config.yaml
n_head: 4
vocab_size: 3944
init: "normal"
lr_head: 0.00783
final_lr_fraction: 0.0
MLP neurons of a small language model. Each row is named by its layer, matrix (gate and up: input weights) and neuron, and shows model dimensions 192-255. Each number is 200 + 30 x the weight over its row's rms, rounded and kept within 0 to 999. A neuron's up and down rows have the sign that makes its largest values positive.
After each neuron's rows, "fires on" lists the tokens most often at its 100 highest values on Wikipedia text that the model never trained on.

L4.gate76,193,160,201,201,184,203,213,210,196,254,257,138,163,193,213,159,212,212,197,207,205,199,227,233,224,232,221,217,216,210,171,194,176,244,234,231,195,216,173,240,220,236,202,177,256,170,172,257,189,206,205,208,132,200,236,165,202,226,228,167,245,175,141,223
L4.up76,167,193,184,194,208,151,187,193,219,202,197,218,222,230,211,172,161,180,183,194,195,188,194,176,193,240,204,247,165,249,215,196,201,224,216,190,217,170,233,170,213,225,205,231,196,222,169,199,166,184,181,222,190,180,233,223,232,232,206,194,141,211,139,210
fires on: "ik", "ut", "th", "eat", "ound", "ung"

L10.gate983,158,214,246,184,177,217,149,161,152,193,190,243,152,184,212,236,223,204,214,178,193,187,206,219,223,186,246,203,273,200,174,208,171,226,234,190,209,224,217,208,208,194,179,229,183,197,206,156,190,193,186,146,191,222,180,252,211,228,189,169,174,165,204,163
L10.up983,185,214,173,233,165,224,208,231,167,176,188,250,186,167,208,203,272,173,214,180,229,211,228,229,206,173,151,268,183,171,154,205,171,199,162,179,187,223,164,230,194,229,217,220,187,178,209,190,238,204,208,195,187,229,232,194,142,207,171,200,188,206,178,132
fires on: "e", " (", " a", "i"

L6.gate527,230,181,155,204,180,224,208,198,236,185,155,238,186,195,190,189,237,220,236,225,218,223,194,158,241,198,245,133,263,215,202,255,159,140,163,190,229,242,141,184,191,166,211,176,172,207,151,154,262,192,230,260,227,198,225,135,205,231,242,185,233,183,233,201
L6.up527,259,199,209,197,196,208,243,222,161,213,181,210,185,172,182,221,216,190,206,179,233,194,170,183,187,262,237,190,158,168,197,222,194,213,217,198,228,191,182,172,173,183,213,192,200,179,214,200,215,204,166,191,223,191,161,191,227,219,198,164,227,191,258,211
fires on: ","

L2.gate632,208,268,155,156,198,205,202,204,201,165,201,197,228,166,216,178,230,176,220,204,138,246,169,175,176,198,194,181,240,221,193,197,235,199,185,264,175,149,144,187,191,244,207,257,203,231,192,186,198,193,251,181,195,171,191,212,134,203,205,174,113,219,162,171
L2.up632,254,226,192,172,219,235,185,161,180,215,175,143,209,252,214,220,211,157,231,218,194,254,218,117,183,170,209,218,214,224,161,176,221,240,173,192,215,171,171,189,219,262,249,183,165,208,227,169,227,254,166,197,228,197,257,229,193,236,200,203,229,146,175,161
fires on: "or", "an", "ul", "ay", "ule"

L7.gate943,253,146,177,180,203,212,175,265,182,219,202,193,231,167,171,199,204,223,186,255,148,255,166,167,184,216,171,191,166,245,187,191,150,200,198,179,204,210,184,214,188,210,187,196,221,188,186,220,213,244,208,147,229,206,196,142,208,168,196,191,206,141,168,187
L7.up943,244,183,152,221,171,231,237,181,157,204,216,192,238,216,190,230,164,192,228,200,177,230,221,206,226,185,211,252,198,148,166,150,233,246,219,146,211,235,164,238,199,185,203,234,210,237,139,181,178,214,232,209,162,203,163,199,190,262,172,240,206,219,208,222
fires on: "olog", "ist", "on", "at", "et"

L8.gate87,266,246,179,187,150,226,195,250,250,164,194,167,201,186,224,221,196,240,197,161,174,208,191,180,176,160,270,175,204,215,177,230,212,136,168,145,209,192,171,225,217,193,201,213,158,177,212,156,188,196,208,188,243,159,170,175,192,211,168,225,232,194,279,153
L8.up87,213,237,196,195,207,258,191,191,132,186,198,238,184,148,211,170,205,260,187,184,199,201,224,150,158,145,232,203,182,228,140,213,216,170,218,230,208,202,177,174,199,192,174,152,178,223,194,227,190,174,161,219,255,239,196,174,199,204,195,155,203,187,247,191
fires on: ",", ";", " who"

L6.gate31,174,160,232,218,179,173,243,206,206,218,189,171,257,161,220,239,222,219,257,241,235,193,181,191,228,192,214,209,264,187,184,250,214,201,233,200,214,162,207,159,219,203,189,249,205,183,222,186,265,258,245,177,228,189,167,194,187,215,216,161,183,213,203,204
L6.up31,268,203,176,214,230,176,215,219,181,200,233,217,198,212,201,212,221,169,200,200,199,242,155,202,203,232,160,185,198,162,182,199,193,197,229,266,186,238,212,250,208,204,160,194,203,217,167,183,166,211,202,246,203,193,201,226,212,155,186,151,185,222,196,199
fires on: "er", "g", "itt", "ett", "ott", "ung"

L8.gate997,142,136,209,223,163,158,193,136,158,212,181,246,199,206,243,220,226,222,196,232,179,199,168,161,210,195,226,252,180,180,214,200,198,192,221,211,208,180,187,260,235,258,189,161,246,223,179,140,222,221,194,181,182,193,162,176,196,150,206,185,186,220,201,181
L8.up997,232,188,217,161,181,198,210,205,241,211,198,273,172,220,203,212,193,212,210,198,211,193,182,181,219,251,188,194,225,195,145,165,175,179,185,156,231,210,263,234,234,203,179,154,217,213,182,242,198,200,183,201,211,216,223,157,235,208,185,205,146,235,228,162
fires on: "ur", "ig"

L4.gate55,230,165,179,176,224,200,215,196,211,213,183,198,203,188,211,199,206,186,199,225,215,242,156,170,155,204,193,188,215,160,155,189,242,167,197,240,217,205,238,185,179,160,236,190,153,179,227,210,198,143,196,234,174,178,173,245,218,198,242,201,185,199,153,196
L4.up55,197,232,193,198,247,195,203,170,202,223,145,155,140,195,141,200,218,229,204,167,175,152,151,221,174,190,160,198,240,193,166,230,249,220,217,201,198,143,204,245,162,237,183,174,160,185,210,199,192,210,183,251,202,199,227,190,182,213,186,199,235,196,169,177
fires on: "es", "ah", " of", "e"

L6.gate683,193,254,245,199,131,200,217,178,213,198,209,207,175,179,218,228,192,266,253,217,249,223,200,236,164,221,198,187,222,199,181,193,217,213,209,183,194,240,181,191,196,204,223,197,241,179,131,185,205,222,166,235,163,133,183,213,235,145,222,169,192,197,252,172
L6.up683,245,191,199,182,218,208,191,225,173,115,163,221,167,182,189,204,228,197,177,206,227,211,184,298,231,167,217,250,212,207,249,216,241,225,189,231,196,179,179,189,192,146,179,245,215,182,226,185,181,194,191,156,177,197,165,196,148,230,224,200,265,190,183,180
fires on: " A", "al", "A", "D", " Al"

L4.gate582,182,160,183,196,215,235,238,199,257,141,203,186,201,167,147,226,216,238,228,221,238,231,183,175,229,236,279,227,264,205,186,209,229,222,223,180,224,253,235,239,160,171,212,188,156,165,179,229,215,253,277,279,218,170,203,125,172,283,222,231,219,204,213,168
L4.up582,248,204,191,224,199,240,201,213,248,161,228,210,186,174,169,206,142,206,254,194,161,179,206,215,213,274,223,206,227,162,196,228,193,198,180,212,206,214,203,239,132,238,181,232,187,204,189,213,204,253,195,245,220,176,172,161,182,264,208,238,189,157,184,233
fires on: ",", " that", "ime", " and"

L7.gate634,175,196,219,193,186,191,225,217,195,191,230,192,194,166,186,225,224,247,219,200,223,229,137,159,236,196,220,197,224,200,218,195,183,190,234,202,179,221,147,213,186,201,246,222,187,154,176,191,178,166,225,256,199,200,128,225,230,262,220,174,187,197,259,206
L7.up634,211,185,264,241,203,241,255,171,178,183,239,195,224,212,184,193,236,176,173,227,209,221,164,180,135,173,234,233,216,167,198,186,215,221,212,166,213,227,181,224,213,249,228,174,236,221,189,197,184,203,203,226,202,207,140,170,167,180,224,161,236,211,233,204
fires on: "at", "ar", "mar", "l", "ad", " more"

L6.gate780,161,200,180,144,162,176,179,153,256,190,196,182,198,246,228,258,203,245,213,229,164,142,229,180,161,164,243,187,277,193,193,203,153,190,216,212,225,205,187,169,180,185,175,196,216,175,176,198,245,218,226,162,151,157,167,192,202,200,248,178,159,226,127,139
L6.up780,151,287,263,125,189,260,172,228,196,205,208,174,183,236,225,194,275,200,151,200,205,222,197,166,191,181,188,173,193,239,176,244,186,195,214,175,208,180,220,223,145,155,186,198,203,185,192,205,207,229,284,209,205,232,179,181,204,179,177,193,175,202,188,241
fires on: "."

L4.gate291,156,111,170,203,196,163,219,222,206,177,193,165,234,240,220,209,252,189,200,189,222,178,212,214,209,208,223,209,247,241,169,228,157,139,175,145,202,255,161,226,203,138,237,190,198,150,153,148,204,180,261,224,222,137,196,207,176,194,203,178,239,184,139,139
L4.up291,232,176,200,219,175,203,194,190,224,153,215,202,190,189,156,202,203,227,192,182,199,169,258,249,214,249,232,238,193,250,146,209,251,232,170,209,204,159,173,209,225,161,234,216,185,127,209,177,269,172,203,179,229,185,180,234,196,189,220,217,249,191,155,199
fires on: " as", "or", ":", "ary", "ing", "ause"

L8.gate525,189,153,213,236,216,221,196,224,159,155,257,195,201,221,159,235,270,159,268,257,159,226,220,161,149,210,213,224,276,223,207,202,197,165,228,166,251,209,181,189,210,201,157,198,215,156,171,168,262,223,218,235,199,173,177,184,225,233,170,154,193,165,198,238
L8.up525,208,141,140,217,188,226,192,245,233,169,230,183,173,196,184,191,217,153,215,218,161,188,254,168,221,189,211,261,233,155,259,237,197,155,196,165,157,168,180,234,217,232,208,204,226,180,152,162,237,173,178,258,195,242,171,212,235,228,145,198,172,212,243,195
fires on: " be", "ly", " and", " being", "ely", " later"

L10.gate212,191,162,205,238,159,187,160,227,177,191,160,252,270,262,212,230,203,184,263,274,157,217,157,198,173,296,233,260,219,196,184,272,235,230,191,175,214,221,160,185,208,160,226,179,172,142,257,246,248,167,183,161,186,171,183,202,254,215,193,129,199,177,190,128
L10.up212,264,188,125,207,243,214,181,222,178,199,224,166,187,197,206,203,195,254,173,208,208,194,211,186,195,210,192,173,227,185,212,249,216,138,239,234,173,197,242,181,173,200,232,256,202,193,191,247,201,186,190,222,206,172,209,217,215,213,164,179,219,242,209,167
fires on: " in", " on"

L6.gate89,171,262,232,246,153,165,218,221,204,199,199,237,186,188,222,250,200,202,210,157,232,207,201,161,222,201,215,191,240,175,160,254,170,138,205,179,224,232,166,226,234,163,199,145,179,150,190,194,229,150,218,206,162,213,197,171,208,194,226,161,226,177,249,210
L6.up89,174,240,225,203,166,196,240,214,174,167,177,205,146,149,151,226,255,220,164,220,187,248,179,185,182,178,245,184,217,187,124,244,194,157,245,188,226,275,177,215,218,197,212,177,180,180,190,209,211,209,217,195,243,214,190,157,200,191,198,174,215,183,298,203
fires on: "\",", ",", "}", "]", ".\""

L2.gate254,172,209,190,168,180,208,266,227,227,208,215,245,232,157,219,187,244,218,194,208,256,183,179,181,248,175,165,183,158,197,220,187,189,138,191,265,154,190,186,235,162,192,243,229,116,238,273,219,196,249,180,189,194,164,195,194,223,243,207,222,218,186,134,219
L2.up254,255,224,236,178,238,216,210,242,166,250,214,202,215,150,190,225,184,254,217,212,149,194,140,199,239,146,210,219,205,237,202,206,204,236,146,253,221,169,209,208,102,209,193,216,202,204,204,232,161,160,216,204,223,185,250,187,180,229,198,208,201,193,185,170
fires on: "le", "ly", "e", " of", " Island", " while"

L4.gate692,214,188,202,187,160,150,225,152,190,221,229,159,196,206,196,215,185,192,175,186,212,201,153,147,187,187,180,230,147,191,196,180,171,171,198,222,214,195,204,192,190,221,159,222,162,202,252,218,164,203,171,206,164,209,194,188,237,119,222,198,158,233,266,232
L4.up692,177,150,165,188,204,212,179,182,189,230,219,183,223,191,222,148,172,197,188,181,223,190,212,205,199,228,224,192,175,221,222,221,209,153,193,165,212,186,218,198,242,203,229,206,159,160,242,224,144,203,199,179,155,146,143,165,180,173,179,210,206,192,150,169
fires on: "te", "e", "ale", "ce", "se", "o"

L7.gate231,195,221,137,153,173,196,204,203,199,156,229,246,204,191,178,238,226,216,181,255,225,195,291,180,169,218,214,188,223,241,211,226,211,209,195,188,182,182,188,155,217,196,183,156,193,189,159,175,240,206,217,202,217,189,157,200,223,189,203,166,193,140,248,228
L7.up231,167,246,172,231,203,219,165,196,222,151,225,182,222,229,230,195,208,182,205,193,202,265,225,209,194,195,209,260,191,162,187,185,201,204,189,179,227,178,162,195,161,208,256,173,229,188,168,224,211,255,224,237,195,201,210,164,270,204,240,237,169,187,188,175
fires on: ".", " out", "ern", "out", "ist", "d"

L8.gate380,207,285,229,172,208,240,155,210,176,161,252,225,148,188,192,238,214,244,218,245,216,210,209,177,177,207,223,183,247,256,201,161,169,201,194,198,200,199,171,193,204,182,196,175,148,203,182,207,204,258,227,194,231,207,160,157,272,194,201,189,216,164,203,177
L8.up380,184,266,265,218,202,243,163,200,171,164,213,203,225,193,188,226,221,207,221,192,184,224,196,195,170,217,245,184,227,213,190,202,166,198,194,209,232,175,211,215,160,159,139,163,151,217,191,205,206,263,244,177,184,220,173,184,229,204,226,200,167,240,181,166
fires on: ".\n\n", "."

L8.gate26,139,192,192,192,164,190,214,219,154,182,220,215,234,142,218,196,225,201,198,200,161,193,245,200,179,141,206,233,203,199,188,226,244,230,149,207,213,231,188,205,187,177,167,179,223,196,196,234,211,208,264,181,145,195,188,192,221,163,219,259,139,171,194,202
L8.up26,207,184,277,180,202,143,211,154,191,216,163,190,207,219,195,186,161,166,128,234,231,162,240,177,174,177,227,220,162,231,220,230,212,178,187,208,192,192,167,192,194,223,179,219,184,197,189,192,188,182,207,175,202,207,182,190,217,186,212,248,206,309,224,197
fires on: " of", " a", " from", " with", " =\n\n", " for"

L8.gate920,205,178,186,162,224,195,225,205,164,169,217,200,171,170,270,234,247,175,191,233,145,194,194,217,223,199,192,195,171,227,190,172,199,224,182,246,181,200,212,199,180,175,177,207,162,230,170,212,209,175,224,162,176,213,186,194,203,208,182,179,183,205,141,199
L8.up920,226,199,211,194,160,230,183,204,189,214,169,205,217,238,206,200,176,192,161,199,171,218,218,175,232,205,203,242,186,222,226,218,238,253,256,163,134,216,159,235,177,227,194,130,237,173,226,211,207,209,174,116,195,193,193,138,184,176,177,283,171,230,204,232
fires on: " by", " of", " with", " as", "ist"

L4.gate812,176,185,207,166,256,204,210,208,213,196,219,150,233,190,196,234,199,222,192,221,174,180,194,173,227,236,204,144,236,178,179,204,213,167,198,256,234,231,230,170,191,240,254,166,198,193,196,261,199,216,214,211,216,163,182,171,149,236,214,211,192,230,215,189
L4.up812,205,166,118,214,217,167,220,172,251,172,207,205,200,189,205,162,195,184,172,158,232,253,232,208,186,233,158,174,163,185,127,156,207,164,181,269,228,198,181,188,218,166,194,222,222,219,120,217,206,184,179,239,164,197,217,205,178,189,187,238,175,207,233,195
fires on: " United", "ard", "ank", "inc", "erve", "ado"

L10.gate321,207,162,197,197,176,150,198,223,212,184,135,178,128,237,204,228,191,211,244,219,166,191,183,166,165,236,182,186,222,245,224,166,128,164,166,165,227,197,200,191,206,211,211,173,169,173,133,166,179,219,210,250,224,174,214,191,221,198,226,220,236,224,233,173
L10.up321,214,162,203,199,238,190,199,213,192,189,211,183,205,182,206,200,188,227,179,207,157,189,222,262,226,185,147,218,154,226,211,170,267,203,189,213,202,192,213,170,199,172,165,231,206,184,227,205,201,196,178,226,174,171,210,157,260,241,202,194,131,232,188,219
fires on: "or", "ell", "–", "om", "l", "%"

L8.gate68,126,207,196,187,220,186,221,224,173,195,236,195,179,181,210,183,180,200,237,192,155,224,224,208,191,147,216,239,231,262,139,238,251,227,220,196,203,250,153,176,185,202,152,176,216,201,214,184,185,257,234,212,248,139,173,177,169,197,176,197,161,192,205,202
L8.up68,215,193,137,190,189,178,178,194,210,208,198,202,222,193,207,230,154,237,160,237,236,232,216,214,163,226,160,243,230,232,204,144,161,194,193,249,156,206,224,219,134,259,134,146,210,151,184,183,221,219,156,256,206,209,221,269,146,169,174,220,217,177,218,268
fires on: ",", " and", " or", " b", " l"

L7.gate386,166,162,207,176,198,194,227,143,137,178,189,202,207,213,218,205,232,187,213,204,155,161,223,213,241,187,163,208,195,250,146,207,163,249,244,135,158,205,232,171,179,247,248,147,210,216,207,206,223,243,282,163,196,217,207,221,207,182,204,192,161,231,182,228
L7.up386,207,193,182,154,170,201,242,179,192,248,155,200,210,229,180,212,215,174,179,169,226,233,178,141,198,219,141,223,220,234,182,190,210,244,148,188,190,201,210,178,139,242,216,199,155,175,229,175,205,156,204,184,221,206,249,182,132,187,191,161,204,244,194,151
fires on: "u", " (", "e", "ore", "st", "ing"

L8.gate348,215,205,231,228,182,134,276,168,215,228,218,221,223,213,250,247,190,206,235,172,163,197,251,200,166,215,194,199,251,201,211,191,244,204,142,188,229,201,161,221,191,196,153,169,240,145,177,172,267,216,199,190,196,166,252,156,184,240,201,254,180,197,217,141
L8.up348,224,143,125,211,191,193,159,227,177,224,184,181,164,207,195,214,132,157,190,214,168,213,191,186,164,185,145,240,232,223,210,147,188,154,186,211,155,206,221,215,193,242,198,192,185,201,166,169,253,223,204,211,209,190,162,206,202,212,169,211,225,142,194,166
fires on: " and", ",", " or"

L7.gate126,161,216,210,207,181,225,232,178,169,191,172,255,125,140,207,260,251,237,199,222,197,164,243,167,164,146,210,222,208,217,210,236,185,193,183,176,158,220,168,220,222,185,163,143,163,173,161,261,229,248,242,181,213,242,176,128,250,202,175,194,197,162,156,214
L7.up126,198,185,242,241,224,216,193,179,172,108,183,234,171,201,167,204,322,181,208,234,205,135,203,176,158,256,230,186,237,176,181,207,167,208,189,215,222,227,148,219,230,168,208,194,147,175,209,264,236,193,162,211,164,178,132,188,215,210,204,203,206,220,204,191
fires on: ".\n\n", " |\n\n", "\n\n", "|", ").\n\n", ")\n\n"

L4.gate783,196,171,231,211,205,213,192,197,182,214,244,202,232,280,224,223,241,188,165,226,213,226,191,225,150,157,215,231,225,215,238,267,199,205,233,202,200,206,142,244,203,251,227,199,207,185,189,168,210,254,173,165,213,160,196,186,211,197,214,144,232,220,202,212
L4.up783,220,202,223,156,207,232,168,212,188,270,162,199,183,249,239,171,154,128,198,184,156,223,240,215,234,200,153,212,189,213,241,160,234,156,161,130,226,195,219,201,228,252,184,177,172,196,244,205,176,157,191,256,250,215,205,184,213,214,219,187,225,204,178,209
fires on: " and", "ur", "and", "am", " but", "or"

L7.gate200,217,197,256,171,191,169,213,233,238,167,212,169,203,181,190,223,221,257,148,268,242,169,213,155,247,158,276,187,172,197,180,232,195,200,233,177,219,218,158,204,152,246,214,194,131,206,227,186,199,168,210,183,183,156,184,195,178,192,256,173,188,164,171,141
L7.up200,223,205,218,233,129,239,200,138,195,197,169,219,168,199,184,176,219,249,184,163,227,200,177,197,205,178,212,191,229,195,172,235,182,164,216,144,210,220,179,202,236,159,178,219,217,215,180,220,232,192,218,190,207,183,215,141,220,186,194,194,208,196,235,221
fires on: "|", " to", " |", "é", " of", "rit"

L4.gate565,187,210,192,192,240,199,234,193,237,208,186,182,225,151,215,155,246,261,206,201,165,257,158,220,196,181,217,230,229,170,224,231,166,149,189,194,268,214,206,189,211,224,206,225,172,218,208,201,143,183,183,182,161,188,201,216,241,223,229,200,170,209,189,208
L4.up565,217,157,213,167,245,181,213,201,218,187,225,207,193,182,180,184,207,207,187,190,201,181,190,219,129,213,159,232,211,193,196,252,201,167,238,133,214,192,174,218,180,212,220,193,233,203,212,156,180,175,160,202,200,182,206,208,116,208,197,171,211,171,245,188
fires on: "ad", "an", "l", " int", "qu"

L7.gate222,185,207,202,193,153,199,257,227,179,222,195,214,208,216,223,200,266,219,193,254,211,220,182,179,253,188,202,233,231,235,142,204,176,196,210,221,192,196,231,221,150,168,179,167,211,169,133,195,198,112,226,172,206,186,169,198,205,166,208,176,163,195,216,183
L7.up222,164,201,214,182,181,228,238,180,153,253,183,225,176,217,178,194,218,232,182,230,245,185,180,230,215,220,155,202,200,208,156,154,182,150,225,218,216,168,217,207,160,248,178,210,243,202,174,237,208,162,183,217,208,228,214,171,205,213,200,183,170,174,183,107
fires on: "ar", "fer", "i", "ul", "or", "ig"

L2.gate292,175,189,239,275,206,211,216,236,245,229,205,188,231,212,225,200,186,245,221,230,240,261,213,202,239,231,224,139,219,233,241,248,217,206,214,169,187,177,252,230,190,188,202,176,246,177,233,192,195,186,150,188,213,192,212,225,200,210,197,117,162,192,181,225
L2.up292,226,140,208,202,256,184,224,215,198,144,173,211,161,221,171,120,195,222,207,182,187,150,208,210,171,150,193,239,191,172,237,225,145,226,171,243,199,190,189,227,186,183,203,166,207,182,195,224,207,181,185,226,172,197,204,185,234,217,236,205,259,222,209,187
fires on: "A", "y", "al", "ium", " UK", "}"

L7.gate178,218,189,164,239,166,200,216,168,141,234,215,220,185,166,154,164,244,211,217,185,224,169,178,160,214,253,236,166,206,158,158,211,178,210,226,228,210,192,192,205,186,163,213,189,204,176,177,173,192,159,169,171,214,200,181,186,225,192,206,194,269,197,211,166
L7.up178,198,220,212,246,176,190,253,219,187,182,179,275,197,196,207,184,209,201,246,209,203,161,194,153,202,201,238,216,184,188,188,231,235,178,197,203,165,239,140,266,217,171,226,212,220,183,180,171,178,219,194,173,200,207,216,166,179,249,200,223,165,191,270,157
fires on: "ian", " British", "ish", "e", "an", "i"

L8.gate480,216,193,221,198,175,219,244,219,168,221,262,215,171,233,206,237,277,173,217,223,167,195,221,127,225,189,190,195,195,186,171,257,188,212,190,226,227,185,157,219,202,193,230,162,220,227,156,185,238,241,229,182,181,154,229,117,193,163,177,235,182,183,163,223
L8.up480,218,163,213,205,194,201,200,292,178,217,237,161,170,206,197,209,251,147,235,229,187,180,185,166,197,166,228,199,188,242,222,226,181,180,145,273,181,174,175,235,181,181,212,228,208,197,132,217,217,215,180,194,201,179,165,207,162,178,160,219,175,156,160,236
fires on: ",", " and", " or"

L8.gate10,231,218,237,185,173,221,189,196,245,179,196,224,205,201,204,206,209,262,250,216,207,164,213,144,161,190,236,186,257,267,231,166,179,201,234,182,210,216,204,192,248,219,150,152,171,183,177,184,221,203,197,182,195,240,135,149,247,230,190,180,106,178,241,200
L8.up10,215,220,182,160,193,271,207,149,191,170,201,239,156,108,204,206,221,239,194,223,170,263,237,176,158,194,230,260,212,215,158,195,186,191,236,165,171,183,230,202,151,198,185,187,149,177,165,243,207,282,246,207,196,190,167,153,219,207,193,187,212,207,140,203
fires on: "|", ".", "-", ".\n\n"

L4.gate607,149,167,207,219,182,191,187,169,169,232,203,178,210,205,242,262,220,246,196,211,257,240,224,177,200,198,196,233,225,153,187,234,158,169,259,189,212,215,177,207,188,218,196,197,233,197,156,122,269,224,175,162,208,129,163,198,205,154,217,188,205,245,202,224
L4.up607,146,202,245,172,162,240,189,196,151,224,181,212,171,240,223,211,219,231,230,153,223,214,174,171,194,144,172,237,187,270,161,241,171,181,287,179,208,161,184,203,224,231,221,207,210,207,174,167,208,265,197,169,187,140,227,191,196,168,222,167,134,279,177,237
fires on: " dist", "pl", "ur", "ot", "or", " cer"

L6.gate496,206,230,205,193,160,202,173,242,191,175,233,216,215,166,161,246,228,208,162,259,186,205,232,199,181,281,213,183,210,187,189,209,200,221,238,171,228,183,138,173,218,186,197,139,202,164,210,211,214,210,230,225,236,170,212,162,185,159,230,190,257,199,233,209
L6.up496,267,219,156,232,227,229,213,196,210,221,195,226,200,246,198,225,188,177,209,175,222,188,209,186,136,246,202,214,256,165,168,224,192,212,198,203,227,208,243,165,182,180,214,184,181,211,204,169,237,123,224,177,193,197,202,207,163,187,185,180,197,227,212,225
fires on: "et", "it", "if", " in", "on"

L4.gate770,227,220,164,192,224,225,214,224,246,199,211,235,175,222,181,246,223,232,195,185,247,173,176,220,213,179,306,173,232,215,193,224,170,210,219,151,240,239,197,179,212,162,242,152,211,189,198,157,226,179,250,259,179,201,167,181,171,234,200,208,184,230,268,173
L4.up770,281,195,215,214,184,167,204,193,204,190,247,182,169,165,223,206,200,187,177,202,199,222,213,168,204,134,223,200,167,144,187,225,195,228,154,195,177,228,186,203,200,209,138,188,206,234,182,180,203,192,147,222,227,177,231,175,144,162,153,203,237,188,222,206
fires on: ","

L2.gate983,225,129,172,220,226,181,189,144,182,193,120,173,168,179,200,236,196,194,216,232,186,231,211,225,196,177,222,167,151,207,198,228,199,195,208,223,186,227,185,172,208,230,215,169,158,191,157,136,212,200,248,221,210,176,189,151,189,184,225,155,246,235,270,144
L2.up983,230,158,198,195,195,220,169,221,208,185,207,267,217,157,180,187,195,182,260,254,237,206,187,279,211,182,197,197,188,239,190,178,189,215,122,238,199,130,236,215,158,187,150,188,146,235,205,140,202,227,194,223,194,243,221,220,189,253,172,214,154,181,214,190
fires on: "–", "ern", "er"

L7.gate719,210,241,185,200,130,194,231,190,228,201,214,189,163,272,204,170,192,140,223,167,183,200,200,206,219,174,179,196,208,197,237,193,145,204,189,151,203,233,188,212,220,243,192,185,202,207,203,199,162,252,181,178,234,196,214,219,223,233,214,235,175,184,228,152
L7.up719,237,187,173,261,204,216,182,158,203,161,239,204,186,192,183,197,173,232,194,206,139,189,233,248,212,192,200,216,164,242,189,180,221,211,162,227,224,187,236,201,209,187,178,170,201,198,169,192,214,177,191,219,244,152,198,221,186,171,174,211,233,173,187,199
fires on: " |", ":", ")"

L6.gate240,253,235,232,254,194,206,227,190,218,168,197,210,193,185,226,218,206,228,200,108,170,199,207,262,190,184,249,213,211,192,210,222,260,168,242,194,221,161,154,154,178,185,210,170,211,155,175,170,173,214,252,198,268,197,215,174,196,191,255,194,229,287,202,207
L6.up240,204,230,202,214,232,266,187,204,190,203,224,233,195,221,222,211,227,239,166,169,151,184,218,229,194,182,186,197,196,186,167,183,193,225,174,183,205,221,237,225,186,182,230,194,214,226,168,259,240,166,263,246,223,263,165,201,258,211,191,219,258,193,254,217
fires on: " \"", " dis", "l", " up", " re", " good"

L8.gate308,240,195,202,214,162,160,223,197,215,178,202,186,182,182,210,206,191,200,196,172,212,163,179,163,233,218,205,195,192,197,191,235,189,187,212,205,174,175,161,155,204,190,176,177,184,197,200,195,198,238,190,175,180,182,174,155,203,123,169,239,175,228,167,171
L8.up308,209,231,205,200,205,257,189,167,163,196,157,158,163,219,171,197,193,244,184,217,244,194,176,138,128,174,188,199,177,220,167,183,179,240,216,143,194,230,215,177,246,217,236,200,170,219,148,203,198,177,216,218,206,231,195,180,200,218,183,192,206,180,248,252
fires on: " to"

L7.gate559,209,254,218,128,137,202,195,226,225,227,252,158,158,170,201,253,189,192,175,223,194,183,213,177,173,199,202,154,233,195,153,252,211,173,184,184,215,213,148,190,115,209,194,206,202,180,198,173,291,214,235,230,169,188,214,206,214,210,168,242,185,211,207,189
L7.up559,199,211,152,186,205,211,153,237,193,203,211,210,215,205,202,255,188,143,157,218,176,177,205,176,207,191,218,134,213,211,204,218,211,156,166,135,152,219,222,206,162,194,175,194,171,200,235,208,166,229,202,252,175,264,163,263,127,206,152,219,237,167,189,243
fires on: ";", "29", "%", ")", ",", " |\n"